Weights of a small transformer language model.
Size: width 160, 5 heads of 32.
MLP neurons of a small language model. Each row is named by its layer, matrix (gate and up: input weights) and neuron, and shows model dimensions 48-111. Each number is 128 + 32 x the weight over its row's rms, rounded and kept within 0 to 255. A neuron's up and down rows have the sign that makes its largest values positive.
After each neuron's rows, "fires after" lists the tokens most often just before its 100 highest values on Wikipedia text that the model never trained on.

L5.gate446 [ 79 122 127 103 120 140 177  85  95 147 128 167 149 129 167 128 104  96 130 155 177  84 112 223  81 117 101 151 159  86 115  76 103  77 126 140  92 195 126 192  85 130  63  87 101 101 106  52 184  68  99 143 149 114 160 123  86 137 159 103 129 133  85  75]
L5.up446 [ 96 116 140  72 136  86 123 146  84 117 109 205 144 112 125 108 111  96  98 168 161  73 104 140 150 164 140 157 123 137 144 151 115 137  83 137  88 138 140 162  98 166 107 107 107 112 123 132 204 170 106 133 124 114 141 138 141 122 125 120 119 150  79 134]
fires after: "b", " Bra", " B", " b", "ra", "r"

L9.gate355 [158  74 150 129 101 146 141 116  97 160 140 121 153  92 170 115 139  92 171 155 164 113 148 188 128  42 128 173  88 100 140 131 178  75 164 142  90 115 147 109 137 179 109 178 133 108 136 128 125  39  91 158 133 186 112 173 168  95 172 168 151 117 172 105]
L9.up355 [157  77 103 169 128 167 137 188 142 152 155  43  98 120 125 112 141  84 194 175  94 148 156 136 140  54 145 165 114 104 143  95 124 142 169  98 126 108  89 164 136 162 131 159 145 111 194 104 175 120 102 194 142 122 110 115 138 132 123 166 156 133 154 147]
fires after: " ", "ir"

L6.gate224 [147 133  49 120 103 140 144 133 164  71 109 174 180 142 147 125 135 113 132 142 172 142 127 130 131 137  61  77 171 145 176 119  99 142 110  77 119 147  66 183 164 143 102 124 127 110  70 100 164 132 119  83 128 210  99 146 150  83  68 119 123 167 119  98]
L6.up224 [118 151  71 131 110 114  89 109  95  81 116 144  97 124 114 142 168  79 177 155 100  65 197 108 158  76 110 158  48 156 218 112  88 143 189 116 126 119  87  97 137 140 183 104 122 155  97  99 149 109 100 140 136 150 119 144 173 117  79 128 132 116 115 131]
fires after: " S", " G", "en", "-", "on"

L5.gate46 [205  92  93 112  98 142  79 112  92 118  95 123 116  96  49 194 111 114  64  97 116 158 105 134 174 103 104 123  90 131 105  95 147 152 110 126 133 184 161 135 114 121 159 105 143 201 134 149 172 143 110 137 111 161 102 121 146  91  99 138 106 168  99 157]
L5.up46 [160 111 137 191 153  96 119 132 154 188  71 135 157  86 108 132  93 140 160  96 167 133  86 146 100 114  72 105 130 169 116  90 149 118 160  72 157 170  77 170 116 113 152 101 121 157 148  88 117  94 103 167 168 163  91 177 133 112  87 105 138 148 173 130]
fires after: " S", "s", " con", "min", " ex", " pass"

L5.gate425 [ 64 160 150 128 124 174 154 108 117 191 189 148 167 107 165 108  90 100 173 160 101 112 127 169 112 147 152 118 158  96 126 144 128 114 127 152  87 154 113 233  65 101 137 116 144 159 109  72 140  97 135 154 146  98 112 108 148 182 157 114 101 158 117  98]
L5.up425 [ 72 142 149 107 146 141 117 122  93 169 159 174  99 161 140  70  90 148 156 135 132 101 166 180 138 143 137 108 163 109 147 133 108 128 137 158 106 159 127 186 107  82  80 124 148 148 144 120 150 161 165 167 200  94  99 127 115 135 135 106  73 164  70  88]
fires after: "ra", "l", "r", "w", "ri", "b"

L9.gate352 [ 96  67  53 118 135 109 175 143  87  91 147 145 134 108 155 107 162 108 104 134 109 125 103 107 138  90 144 134 192 124 114 166 140 111  74 109  99 142 111 117 124 137 159 152 126 125 134 105 118  86 155  94  79 136 132 129 107  80  93 103 175  87 128  92]
L9.up352 [106  86 110 133  74  92 183 107 126 159 161 124 101 118 161 132 111 117  83  70  85 111  94 137 122 104 141 131 150 119 106 109 175 123  93  98 149 172  97  92  67 123  90 134 114 127 138 118 124 141 165 154 114 118  75  87 116  46 161 160 182 121 139 130]
fires after: " C", "C", " c", "L", " L", "c"

L11.gate10 [165 168 158 144 192 171 115  67 132 113 149 136  99 147 122 124 132 185 121 187 127  81  95 156 184 145 122 115 158 170 113  30 162 127 116  94 143 135  77  76 154 125 106 144 163 144 192 147 117 146 152 107 157 151 162 160 109 145 135 169 148 116 157 137]
L11.up10 [118 147 145  72  86 139 135 215 136 156 111 138 122 146 121  43  83 131  99  93 176 150  60 145 160 153 131 137 168  79  93 106 102 120  76 106 148 139  92 120 131 102 178  95 120 154 181 122 140  99 145  84  99 133 127 115 153 106 161 173  97 139 111 104]
fires after: " |", " on", " w", " ch", " m", " p"

L4.gate73 [137 155 146 164  71 195 157 147 110 148 136 153 121  61  71 109 141 127 106  97 132 109  88 120 188 146 147 136 117 101 133  90  64 146  95 115 132 115 118  87 156  68 120 132 105  92 184 144 149 124 142 120 155 142 172 156  96 159 119 205 141 119  86 171]
L4.up73 [194 136 135 150 106 135 159 112 161 198 184 135 102 105 130 106  52  78 108  62 151 144 151 154 152 127 165 178 161 141 106  75 159 136 101  73  89 163 140 119 188  94 106  75 150  88 141 159  74 125 124 117 163 166 128 160 137 139 180 135 159  89 126  89]
fires after: " T", " G", " p", " ch", " C", "H"

L4.gate28 [152 131  65 122 102  32 135 140 115 113 113  63 162 125 156 123 137 103 109 143 149 111 158 175 131  88 110 141 137  78 131 143  59 172  97 198 143 156 121  67 173 103 116 165 137  87 164 177 130 120 135 144 116 168 144 116 199 150 184 107 173 164 124 106]
L4.up28 [ 92 103  56  97 108 109 153 100 111  87 124 123 124 128 116 135 115  65 137 101 128 120 121 174  94 169 142 132 154 126 127 164 133 133 143  96 156 117 145  91 187 127 146 159  90  71 161 117 122 158 172 161 155 141 100 135 185 138 108 138 111 233 155 128]
fires after: " ", "n", "an", "in", " an"

L5.gate41 [183  69 152 126 154 185 127 115  86 150 154 145 120  80 155 134 162  75 167 132 169  98 120 126 135 195 163 147 125 159 168  67  73 111 137  98 120 148 126  63 102 112 149  88 114 102 123 139 142 138  97 184  77 123 110 170 149 158 143 115 111 155  94 128]
L5.up41 [128 126 116 120 163 114 146  96 166 152  83 117  90 128 133 107 187 132 173 121 130  99 161  74 170 148 185 173  98 144  97 124 111 186 174 132 113 127 155 138 208  71 142  78 115 110 109 171 112 159 193 124  84 148 104 144 154 146 166 105 131 178 170 148]
fires after: " 0", "ad", "d", " Ad", "n", "en"

L4.gate356 [156  83  79 148 146 113 135  93 116  69  99 121 123 145  90  98 133  88 142 109  83  93 152 138  83  92 120 151 103 141  83 136 156 159 119 109  92 144  98  99 165 135 110 105 104 184  71 104 165 144 182  83  94 122 104 118 145 119  74 137 172 148  77 128]
L4.up356 [112 133 170 184 126 139  37  86 114  55 142  70 152  87 158 125 142 119 154 143 141 115  88 139 135 166 124 118 131 201 173  59 110 109 159 185 103 164 197  99 129 214 119  76 155  43 161 168 106 117  74 143 112  72 130 129 132 103 106 168 125 113 132 101]
fires after: "s", " ", " S", "con", " m", "un"

L11.gate363 [118 123 157 117 137 134 196 111 131 107  53 112 136 106 141 162 125 119  94  56 174 183 130 141 174  70  92 133 164  46 122 125 140 130 120 144 102 177 121 168 179 117 184 149  64 133 105 112 126 127 116 151 121 136 150 145 154 160  84 142 144 128  94 124]
L11.up363 [135 133 138 117 101 150 116 136 122  80  63 102 118 107 121 130 113 117  83 123 138 123 173 126 196 101  93 137  89  76 130 159 138 160 135 123 156 137 141 128 196 145 171 161 108 116 179 134 149  86 117 130 114 114 123 145 123 154  70  97  93 170  98  87]
fires after: " the", " of", " in", " de", "s", " The"

L6.gate114 [137  94 126 132 136 129 144 117 109  63 176 108 123 128 152 159 146 117  91  79 180 135 117 123 128 163 111 144 134 136 150 127  65 119 112 140 129  89 125 104 165 143 137 137 111  87 131 149 126 135  57 106  79 117 158 201 153 145 129 141 187  93 103  42]
L6.up114 [104  94 135 157  92 132 137  93 135 107 176 130  74  93 170 151 129 149 132  95 200 154 109 108  96 192  88 178 118 163 140  77 102 142 151 102 185 114 118 100 119 162 141 133  91 170 123 124  87 150  96 148 122  59 119 126 140 129 154 154 143 165 117  97]
fires after: " f", " F", "f", " "

L8.gate19 [143  89 117 171 172 101 122 169  72 139  98 175 178 117 140 132 173 118 113 177 130 115 126 129 145 106 102 165 118 156 145 124  63 136  91 112  78 126 166 119 142  86 160 120  84 118 167 152 159 107 118 174 106 141 167 172 147  87  88 114 100  98 128 128]
L8.up19 [179 140  85 179 151  53 218 109 122  85 108  98 148  90 110 116 153 102 170 178 140 156 117 132 110 124  76 122 119  59 161 141 137 133  86  74  92  89 191 115 121 116 148 135 101 134 119 127 116 122 151 212 133 118 110 122 178 104  55 142 145 116 171 127]
fires after: " ", " N", " D", "ad", "n", " An"

L8.gate118 [157  84 128 184 122 142  77 121 109  72 171 136 110  95  75 112 180 109 149 110 116  68 146 138 154 138 150 131 145 148 141 137  64 122 130 120 125 176  89  90 168 164 151  65 112  59 165 117 132 123 112 180 125 187  94  94 155 104  97 101 182 176 123 143]
L8.up118 [156 195 146 155 156 117 117 143  84  65 118 112  69 176 189 146 116 109 174 178 160 140 140  98 177 114  96 102  79 211 190  85 129 125 152 105 131 176 124 155 120 151 180 161 102  51 121 144 148 141 149  95 142 147  97 173 153 124  60 124 135 132  83 155]
fires after: "s", " S", "en", " G", "S", "cc"

L5.gate36 [136 115 114 143 121 143 154 140  97 125  92 182 146  92 156  76 122 164 118 179 187 108 121 153 114  94  99 174 109 117 169 114  85  22  85 100 108 167  73 119 108 140 110 119 106 101 128 111 173 147 125 141  82 114 133 189 110 101 121 109 149 148  37  61]
L5.up36 [126 243 167 142 122 115 106 170 133 156 106 136 160 149 191  89 127 152  70 202 155  81 132  93  80 127 100 141 175 151 173 114 157  63  95 136 143 149 186 124 131 115 123 195 123 132 129 155 136 147 163 140 121 130 188  89 133  80 179  75  93  96 180 138]
fires after: " B", " P", "P", " V", "p", "b"

L8.gate337 [145 122 137 124 127 105 151 133  24  69 128 106 111  78 175 156 150  96  94 107 118 155 135 126 149 124 121 168 164  91  98 125  45 157  85 143 143 102 141 162 115 147 182 125  85 124 120 116 113  89 139 162 132 108 154 175 154 101 107 155 142 137  99 128]
L8.up337 [138 178  87  60 114 166 146  81 146  95 114 106 122  99 125 130 106  99  41  84 136 118  68  73 110 146 122 159 124 146 116 161  77 160 122 124 143 111 104 158  86 150 122 153  86  82  83  86 133 128 153 103  81 122 163 109 108  68  80 154 117 154 143 113]
fires after: " F", " f", " S", " H"

L5.gate11 [106  97 150 183 134 146 154 135 135 173 138 152 103 137  57 159 158 151 160 157 145 168 139 224 158 120 144 118 106 124 141  20 111 149 116 107 125 173  98 156 112 196 179 145 118 146  94 101 140 133  99 143 107 150 129 131 176 134 153 170 100 159  71 129]
L5.up11 [148 129 174 180  97 192 138 197 113 170 146 170  81  82  66 143 137 100 121 157 135  92 121 113 163 149 107 140 134 114  70 111 107  93 129  99 147 116 107 162  99 142 173 155 145 131  68  85 170 141  83  97 138 178 147  82 133 100 124 162 151 139  84 116]
fires after: " ", " (", " h", "-"

L4.gate324 [176 129 163 120 124 154 141 163  92 131 109 158 156  93 136 137 166 129  61  88 191 118 118 117 168  84 100 166  76 151 123  18 112 119  98 105 105 121  78 132  86 105 102 127  92 119 133 121 162 149 137  76 115 140 158 151 122 118 119  97 223 153 109  84]
L4.up324 [132 171 192 118 116 147 111 133 103 122  89 131 146 144 103  92 139 117 119 186 111 145  89 167 165  97 169 166 150 205 156 135 158 123  75 115 135 159 132 131  99 134  73 119 161 139 188 118 100 103 125 139 110 180 102 142 104 119 107 122 193  83 121 162]
fires after: "C", "B", " B", "P", "H", " C"

L4.gate264 [153 121 120 133  86 129 146 127 168 126 142 119 137 136  95 136 151  76 114  44 135 152  82 107 131 114 110 121 145 101  80 117 104 125 118 150  82 147 112 122  96  74 170 116 124 140  92  91 137 129 139 112 135 146 166 134 154 139  89 178 169 130  70 131]
L4.up264 [ 99 146 114  98  81 162  59 155 181 143 136 105 127 136  86 168 139 110 152 142 117 151 107 131 121 128  83 122 107 120  94 116 102 157 156 109 111 143 102 164 115  86 161 131 184 123  85 114  95 119 137  75 195  66 164  96 119 157  67 118  77 110  65 106]
fires after: " |", " the", " The", "D", "-", " a"

L8.gate348 [147 118 117  90 166 128 133 101  50 155  96 106 152  43 142 123 152  73 134 137 155  85 155 123 195 130  59 128 100 175 135 114  58 147  88 156 111  68  83 137 100  94 163 139  84 192 138 108  74  57 102 135 147 144 156 137 105 149  89 171  95 124 116 125]
L8.up348 [114  95 188  86 140 168 172 176 164 109 157 110 165  92 137 122 124 116 106 135 156 137  98  88 177 140 113 182 108 186 143  87 162 180  84 198 130 119  55  79 134 108 203 135  82  95 166 151  59 131 139  86  85 124 139 153 129 146 141 141 132 124 140 136]
fires after: " re", " f", "p", " dis", "ur", " S"

L9.gate297 [142 170 124  74  87 146 147 113  84 114  92 183 169 102 169 118 167 107  76 164 122  91 173  96 180 121 145 164 107 173  99 138  84 100 129 159 133  84 126 117  92 105 133 132 163 149 103  89 142 113 127 156 101 129 155 186 112 159 133 121 118  78 117 135]
L9.up297 [ 88 176  83  80 105 141 205 102 130  92 114 122 162 113 226 125 134 101 108 129 179  96 170  28 147 108 107 166  74 173 110 147  85 114 140 122 156 137 144 126 161 143 122 150 121 168  68  87 138 146 104 159  97 153 154 124 140  50 139 109 170 122 121 123]
fires after: " F", " f", " C", "F", "er"

L6.gate105 [139 121 104  86  89  54  52 154  63  96 155 148 190 159  94 128 111 145  64 124 171 104  95 162 149 123 114  97 175 165 164 129  86 143 174  45 124 157  95 140 154 128 169 146 177 117 104 120 175  91 126 151  94 143  96 162 158 125  60 122 154 164 137 145]
L6.up105 [ 94 162  81  81 114 130 112 121 111  92 191 113 160 149  98 187 146  89 102 151 193 123 102 165 139 163 149 198 112 156 147 151 127  92 125 123 109 127 108 190 109 135 154 177 116 101 172  99  84 122 148 157 151 116 159 126 206 122  63 119 149 137 183 167]
fires after: "er", " gr", "en", "ar", "re", "le"

L3.gate288 [107  68 105 154 164 187 128 105  27  95  82 133 165 125 137 182 126 160 130 120 151 158 112 142 148 151 184 145 143 185 174  79 104 144 128 142  83 202 168 203  94 134 135 131 127 110 109 140 177 102  84 137 170 211 182 159 153 131 147 158 114 121 154 125]
L3.up288 [ 90  79 120 175 144 159 107  60  78 129 105 107 149 142 141 184 116 171 140 107 120 147 127 116 136 158 155 146 124 153 141  71 115 183 130 141 123 199 176 175  94 146 120 146 153 123 123 143 182 138 106 137 215 173 133 119 147 118 201 163  98 128 171 130]
fires after: " ", " di", "s", "In", "al"

L4.gate90 [165 100 100 183  74 115 149 141  89 111 108 137 149 131  90 120 135 120  95 109 134 117 103  99 130  94  97 164 110  88 100 120 124 135 106 133 122 107 131 100 115  76 128  75 149 119 147 120 156 143 112 121 148 136 163 127 157 143 101 154 232 120 122 152]
L4.up90 [114 174 214 120  93 124 119  96 145  73  93  95 114 134  45  96  97 123 106 120 115 111 132 122 107 147  83 116  75 128 122  99  89 109 146 157  67 137 171  99 113 109 204 135 103 117 135 149 142  97 124 119 115 108 136 161 122 130 144 115 115 131 110 177]
fires after: " ", " \"", " $", " un", " S", "\""

L4.gate146 [141 133 121  70 132 160 165 102 115  71 165 115 131 120 112 131 160 100 167 120 143  83 212 192 114 144 122  94 202 107 161 143 148 128 155 133 122 120  99 111  99 216 222 163 106 120 130 138 103  67  95 105 129 105  96 124 159 161 124 138 101 130 159 120]
L4.up146 [109 165 104 104 103 137 108 120 148 100 112 129 103 156 134  74  89  64 159 133  98 128 115 108 117  52 164 146 146 145  76 100 169 113 141 130 142 114 189 207 127 184  79  99 105 115 115 134 129 116 134 109 124 150 115 156 140 114  56 123 137 152 133 197]
fires after: "lu", "y", "la", "na", "ia"

L6.gate345 [116 121 148 158 108  82 158 189 127 114 128 109  79 111 199 123 137 150 156 182 174 120  72 172 163 130 124 154  90 114 158  83 139  58  85 202 120 133 146 124 153 127 115 143  99 161 109 136 136 135 166 110 111  85 157 164 105 140 140 125 179 168 100  86]
L6.up345 [ 78 138 134 150  67 161 180 147 109 139  85  95 125 135 171 122 155 132 139 133 153 107 105  96 150 174 127 133  91  83 132 102 131  90 129 162 163 101 153  81 139 113 182 138  92 138 142 158 156 135 114 119  85 154 106 119 163 194 108 111 142 158 138  93]
fires after: " ", " G", "G", " B", "B"

L6.gate119 [114 108  90 145 166  98 134 122  85 111 178 106 147 109 144 167 112 105  57 133 132 100 141  86 156 124 111 145 142 161 144 126 148  80 118  93  96 190 186 145 116 144 146 180 137 154  85  90 176 126 118 118  55 110 104 151 201 109 143 132 112 139  97 146]
L6.up119 [114 100 119 193 112 111 154 105 148 124 114 116 105 107  89 142 116 131  96  93 100 120 125 124 173 119  85 100 107 168 111 111 151 166 140 101 123 123  96 105 114 148 152 178  93 193 142 120 115 160 121 104  86 130 111 146 133  51  87  85  89 188 121 103]
fires after: "s", " S", "S", "en", "G", " g"

L6.gate423 [161 172 135 166 118 132 152 184  97  99 156 156  92 123 173 118 142  98 118 129 130 136  98 188 218 126 130 158 114 136 108  96 117  70 124 115 116  89  76  84 159 106 149 132 117 160 103 151  98 123  81 171  44 189 151 191 122 129 149 108 171 109 109 111]
L6.up423 [ 84 172 139 139 158 164 148 104 148 133 127  95 130  84  81 199 114  83  86  82 124 113  82  73 104 149 156 148 165  93 116  92  81 108  91 134 134  71  85 141 132  83 166 129  54 143 142 133 159 138 147 136 116 158  88 112 126 116 124 118 127 159 138  96]
fires after: " (", " ", "\n"

L5.gate127 [143  87  92 161 141 124 158  98 102 136  95  98 133 122 118 125 157  74 129 108 142 163 109 122 117  56 116 173 107 111 107  46  79  90 147 111 116 161 124 156 162 152 139 123 115 121  99 103 183 121  96 163 136 136  72 216  99 112  75 127 199 168 142  81]
L5.up127 [153 118 101 148 143 104 164  62 181 128 142 104  83  87 178 120 140 103 113 130 134  72  80 118 139 159 117 116 220 146 145  86  69 115 193 143 147 143 146 185 125 111 132 119 152  73 145  77 180  72 120 133 145 124 120  78 123 149 116 119 139 123 173 168]
fires after: " a", "s", " S", " A", " dis"

L4.gate374 [139 129 105 106 133 115 138 145 121 146  33 116 100 150  23 111 125 106 124 129 163 147 175 151 124  80 107  77 123 122 149 108 170  96  91  89 129 115 137 148 111 160 164 117 122 184 103  59 135  73 148 133 114  99 108 110  78  83 106 165  92 105 160 120]
L4.up374 [ 91 133 117 131  86 123  98 124 129 106 142 131 106 133 140  87 107 106 184 137  60 112 120  63 140  91 112 111  78 116  93 137 215 107 179  71 163 131 138 139  87 199 121 133 100 121 151 189  84 143 121 131 135 146 108 183 161 122  60 149 140 195 149 120]
fires after: " Na", "y", " Ni", " Ja", "us", "s"

L8.gate237 [ 73 102 112 117 104 150 162 138 112 169 133 149 151  96 146 128 189 140  68 141 157 126  69  83 141 125 139 163 149 140 124 121 135  86  34 120 132 166 130 140 158 129  84 129 102 133 157 130 171 117 153  90  63 112 132  95  98  81 115 140 147 107 130 142]
L8.up237 [177 135 156  95 153  99 160 132 205 180 169 115 165  68 160 149  42  92 124 113 172 112 143 167 100 153 166 154 125 103  49 117 181 115  94 119 110  91  77 128  68 110  70  89 134 126 128 101 165 144 129 146 123 120  88 136 128 129 127 143 110 147 126 155]
fires after: " |", " C", "u", "emb", " L", "li"

L5.gate253 [ 79 179 165 108 120  96 171 142  68 117  70 166 118  89 117 136  92 111 113 222 144  96 107 193 123 121 138 177 118  85 119 132 132  80 127 117  62 129 106 145  76 153  87 145 111 166 101 159 112 112  99 119 130 111 144 105 119 145  67 139 134 169  95 105]
L5.up253 [133  90 162 136 125  90 179 146 147 105  93 139 132  69 170 120  81 158 120 132 115 132  87 138 106 124 138 179 158 104  51  87 154 131 144 104 120 176  67 167  90 147  45 117 123 136  75  78 159 124 118 125 125 148 155 165  80 146 123 155  78 146 108 107]
fires after: " me", " Me", " Gu", "u", " Ba"

L5.gate310 [151 112  81 125 121 161 122 115 122 159  85 124 162  88 120 168 156  55 114 138 121 156  55 118 209 134 141 132 108 101 125  68 128  76 154  73  88 140  50 118 115 133 189 119 144 126 100 100 147  96 124 199 113 213 108 108 175 149  94 160 129 140  89 108]
L5.up310 [101 119 108 167 112 146 104 101 179 195 123 106 113 131 104 174 138 126 146 134  62 166 128 102 108 129 156 119 112  84 101 124 161 150 157  59 169 102  77 100  88 126 157 119 156 185 114 111  78 121 186 114 168 164  77  62 148 118 160  79  95 144 105 186]
fires after: " No", "-", "|", "L", " a", "N"

L6.gate242 [165 143  90 159 149 136 201 110 129 176 121 147 161 110 143 106 137 134 160 191 153 210 142 140 133 119  90 160  89 119 148 109  79  65 145 104 148 140 124 126 102  74 103 135 192 143  80 126 141 120 165 197  93 120 115 148 148 150 148 153 209 117  78  89]
L6.up242 [ 89 106 134 138 131 106 138 163 127 135  85  81 106  70 113 155 133  85 133 138 106 149 163  97 156 141 106 141  88  88 147 124 123 112  75 133 122 106 140  53 179 168 114 123  90 103 156 173 174 108  86 164 134 169 145 142 130  74 143 187 153 126 138 130]
fires after: " ", " (", " \"", "-"

L5.gate439 [128 113 138 150 126  88 108 126 136 194 132 115 135 166  77 133  98 152 129 117 163  92 107 138 119 103 122 122 156 141  96 107 187 114  98  85 103 141  97 166 104 110  83 131 161 137  86 154 156 183 165  68 167 192 191 175 119 128  85 149 125 185 140 134]
L5.up439 [ 71 120 115  94 103  78 157 157 102 167 112 141 126 148  96 159 122  98 139 140 159 129  83 113 142 192 112 114 130  74 183 190 185 119  84 131 150 123 115 164 141 125  69  91 106 140 124 127 114 123 119 150 179 142 191 163 137  93  52 146 152 168 141  87]
fires after: " Ber", "br", "bu", " gr", "ar", "ri"

L8.gate398 [147 165  72 143 142 134 161 201 142 113 137 139 105 117 156 121 129  93  87 123 168 128 138 159 165 116 105 142 129  81  78 107 110  81  60 148  87 126 133  85 130 137 166 137  86 143 142 138 119 127  71 126 106 119 178 184 154 114 152 129 146 137  60 126]
L8.up398 [119 133  69 147 124 130 170 120 175 161 145  96  53 121 161 159  62 152 126 157 136 151 138 130 141 165 121  99 166  95 127 120 101 126 124 134 105 127 165 103 128 156 148 111 146 194 163 104 167 137 110 119  96 123 144 119 152 100 199 124 128 171 118 126]
fires after: " b", "el", "w", " ", "n", "et"

L8.gate62 [152  88  98 165 117 119 110  93  90  84 106 125 148 153 176 144 117  45 136  86 126 121 156 102 152 151 121 144  92 144 169  86 119 119 123 177  86 154 112 139 136 117 155 184 133 106 102 122  97 115 143 133 109 184 131 165 149 127  87 153 124 146 104 119]
L8.up62 [ 71 109 110 162 118 136 110 115  91 109 117  89 106 172 106 187  97  81 188 168 128 130 189 144 166 120  84 147 129 143 177  70  96 129 137  96  84  96 117 108  85  70  88 123 136 149 112  91 146 147 113  93 130 172 128 124 153 158 147 150  99 170 184 137]
fires after: " ", "en", " D", " un", "s"

L5.gate116 [151 121 155 119 164 119  67 119 104 113  68 157 151 183  81 155 116 167 148 213 109 221 115 123 196 100 154  91 125 140  91  96 108  68 100  80  92 154 116 142 124 115 171 124  83 168 130 121 169 125 120 146 108 138 153 134 134 113 124 102 146  56 118 102]
L5.up116 [114 109 185 132  90  57 109 126 172 104 132 131 154 166  82 125 104 148 123  73 102 109 127  88  92  89  97 171 122 104 138 131 186 123 132 119 103 105 152 110 177 147 113 116 114 154  98 132  75 123 110 143  89 133 130 134 140 114 129 176 154  46 178 167]
fires after: " Su", " Na", " I", " Vi", " Ja"

L5.gate119 [172 105 141  90 149  78 180 121 114 104 112 126 202 126  79 128  92  81 114 134 122 155 137  78 138 108  80  91 135  99 130 116 149 113 103  68  89 126 134  82  95  83 113 132 145 142  97  56 177  79 111  95 128 156 113 119 132 130 108 205 181  79 104 154]
L5.up119 [211  59 151 152 140  48 136  87 132 117 121 147 184 107  88 128 101  88 132  68 100 142 102 109  90  77 132 130 103  77 114 123 127 130 105  72  82 181 161 134  87 154 109 136 105 164  98 112 154  76 140 167 135 168 109 111 113 147 109 167 139 127  72  97]
fires after: " I", "I", "L", "Q", " N"

L6.gate362 [145  91  98 143  99 117 156 122 135 155  95 127 139 140 113 195 127 131 140 154 118 162 120 137  99 128  89 153  80 111 137 129 167 100  92  54 139 155 125 133 150 133 116 126 179 163 107  29 130  67  53 144  89 148 179  71 177  96 146 164 155 121 140 116]
L6.up362 [103  97  63 187 157 154 169 142  90 120 139  91  64 125 123 165 159  65 184 150  91 107 139  89 130 132  93 140  98 127 127  92 128 140 112 107 163 109 148 159 150 189 209  66  81  96 114 110 152 115  88 128 106 161 115  94 187 145  82 113 194  79 104 110]
fires after: " ", "-", " N"

L6.gate377 [162  93 137 117 127 192  56 112  81 114 152 161 117 115 114 115 158 134 110  54 140 197 116  67 122 113 109 148 131 125 115  64  88  57 117 150 125 185 139 110 164 143  99 101  85  84  90  75 156 142 130  96  95 104 127 127 152  90 118 126 141 116  29  96]
L6.up377 [142 131 117 160 159  76 115 131  93 111  82 123 159 150  90 101 103  58 144 176 114 143  49  91 125 110 115  88 118 168 131  76 128 144 150  97 128 183 115 164 102 169 166 109  94 122 157 141  75 118 127 143 138 156  76  82  99 164 118 128  80  85 153 171]
fires after: " S", "s", " O", "S", " U"

L5.gate233 [122  79 115 154  92 150 176 168  83 164  86  98 108 117 158 183 146  39 135 161 127 138 100 135 145  86  99 125 135 125  81 136  97 117  92 115 124  81 159 201 121 119 151  87  92  58 158 111 114 148 104 178 151 132 155 134 151  97  94 128 116 131 153  90]
L5.up233 [ 31 155 152 141 137 146  85  66  64  99 147 119 107 126 106 141 135  84 120 117 159 190 129 111 119 183 128 196 138  77 181 114  71 132 114 102 116 111 113 128  88  83 142 165 129 126 183 105 182 121 124 116 132 110 100 139 174 134  78 194 136 138 141 167]
fires after: " f", " F", " ", " re", " lo"

L6.gate124 [165 109 147 116 160 154 162  98 108 105  97  93 162 138  85 111 128  63 145 156 136 141  84 144 119 111 100 158 135 142 154  94  94 126 187 109 131 110 104 105  92  84 185 143 192 102  91 111  98 136  88 187  78  94 147  93 149 210 128 174 129  97  95  97]
L6.up124 [149 129  98 179 144 164 134  73 136 148  84 136 139 132  93 104 198 117 123  96 128 133 125 104  88 132  75  91  70 173 168  95 137 110 137  98 112 124 192 118 151  75 150 124 189  71 101  91 101 152 194 164 141 149  75 119 181 105 199 148 142 196  67  86]
fires after: "n", " N", " Ta", "en", "-", " T"

L8.gate384 [178 138 113 139  95 136 151 158  66  73 103 178 133 142 134 147 152 114 159 165 184 100  58 129 132 119 182 156 138 141 125 117  83 152 104 160 100 134 195 125 106 168 147 167 120 146  95  75 122 106  78 146 111 104 153 141 163 113 151 143 121 131  99 141]
L8.up384 [122 153 136 179  81 124  85 131 145 120  95 107 119  96 124  91 128 162 176  43 129 129  79 117 129 121 199 106 111 165 159 146 158 163 140 167 149 115 151 154 159 100 136 168  62 124 127 165 138 181 154 123 141 127 142  71 125 115 166 194 163 149  91 131]
fires after: " ", "s", "l", "t", "x"